From a checkpoint of a small transformer trained on Wikipedia.
Size: 11 layers, width 448, vocabulary 13513, 32.6M parameters.
MLP neurons of a small language model. Each row is named by its layer, matrix (down: output weights) and neuron, and shows model dimensions 240-335. Each number is 128 + 32 x the weight over its row's rms, rounded and kept within 0 to 255. Numbers have three digits each.
After each neuron's rows, "raises" lists the tokens whose logits its output raises most directly, leaving later layers aside.

L5.down238:121127164164126125136045148113161069118127179117123137198180131125169106096122118115103138179100113110099113119135138135044133145138145071109153135118157170049135113134095118154117169090169141119121112146084161139176126149101097197171164163162097158148110168172172192083124172116148091166
raises: "On ", "In ", "After ", "Upon ", "According "

L6.down1062:106100175177139154125201168190129103118100105084145146130140108154156147166180139123131077172126165077077101151134094123140147129031097100115123137089102080137108176195115103154098102129151138133128115087102125206110129162148153144117150168194130186134159127090110102122124135185157102135
raises: "oldest ", "first ", "last ", "fifth ", "most "

L6.down1675:109065181137138186114137138123162124064131176083120108083081112125149142144208135118116160150113136148138151137083096071110164117160187142119121178113169142081075127114166102203183115195148110142090105167206163138117108076145143206108130175139161158125109122171112095108127169129090101056
raises: ". ", ".", ".\" ", "\". ", "him"

L6.down1567:136153145157145139115171152099166160089138092095122107097117134087132162160215112128129103028119149130122117137079099076112131135135107121136151130146114143089153124165111134161112110154131124120121152152171070161147142172091084091143159168110109115205129101109109143102111119113131184154
raises: "buildings ", "building ", "built ", "built", "constructed "

L5.down885:125183171109124176118132191171144152138194083091144129146177101128110139165152170193113149167149084151155147158089122136136099199163139110103127168132086175052141109139169107095099134152152100155139094130164194160175107074116108156135110137215132162108088130118121153074109162145133131106
raises: "From ", "That ", "To ", "Through ", "The "

L5.down1226:109094137125101071173087168169070182161151076146131163085102073104123177139120144162088003197146077144201165079118174119127181148089152127087106125097152159149162108139162142131191108214061148172148112155106158116125089113153071134139075181121143138077092128135128169139090143070118139117
raises: "tions ", "ted", "tive ", "tation ", "tions"

L5.down144:181167182140143114082141143093120135134119137132149103147177090067155148110077061120169095158102166207144169122124071185096134089091134076100148105147127196110114132140085125127111067155127113140135166095069126132145121159148123123105152057123132098111126154091158096128109148166141238093
raises: "they ", "there ", "she ", "we ", "he "

L5.down129:090160163200135132114110128131132148099083076134117092123131128164111178107107114128096132143111071126128099144126153186143124030081169176049116147111093098115087121081151146181134088108133163140170084118132167085132198043104060205174153128147120118097115156124147093126108166164157108143
raises: "rank ", "status", "role", "note ", "role "

L3.down963:101104085162102144132107112096053180177137145137134130110144160153152148105082131187077173176057119060121103128083149128118117124128111133150151088143073123121129099127180183090126157086124135052150131102123103104138093158161123124133106143216133088157117056120116134140113112157112153075
raises: "are ", "were ", "such ", "include ", "have "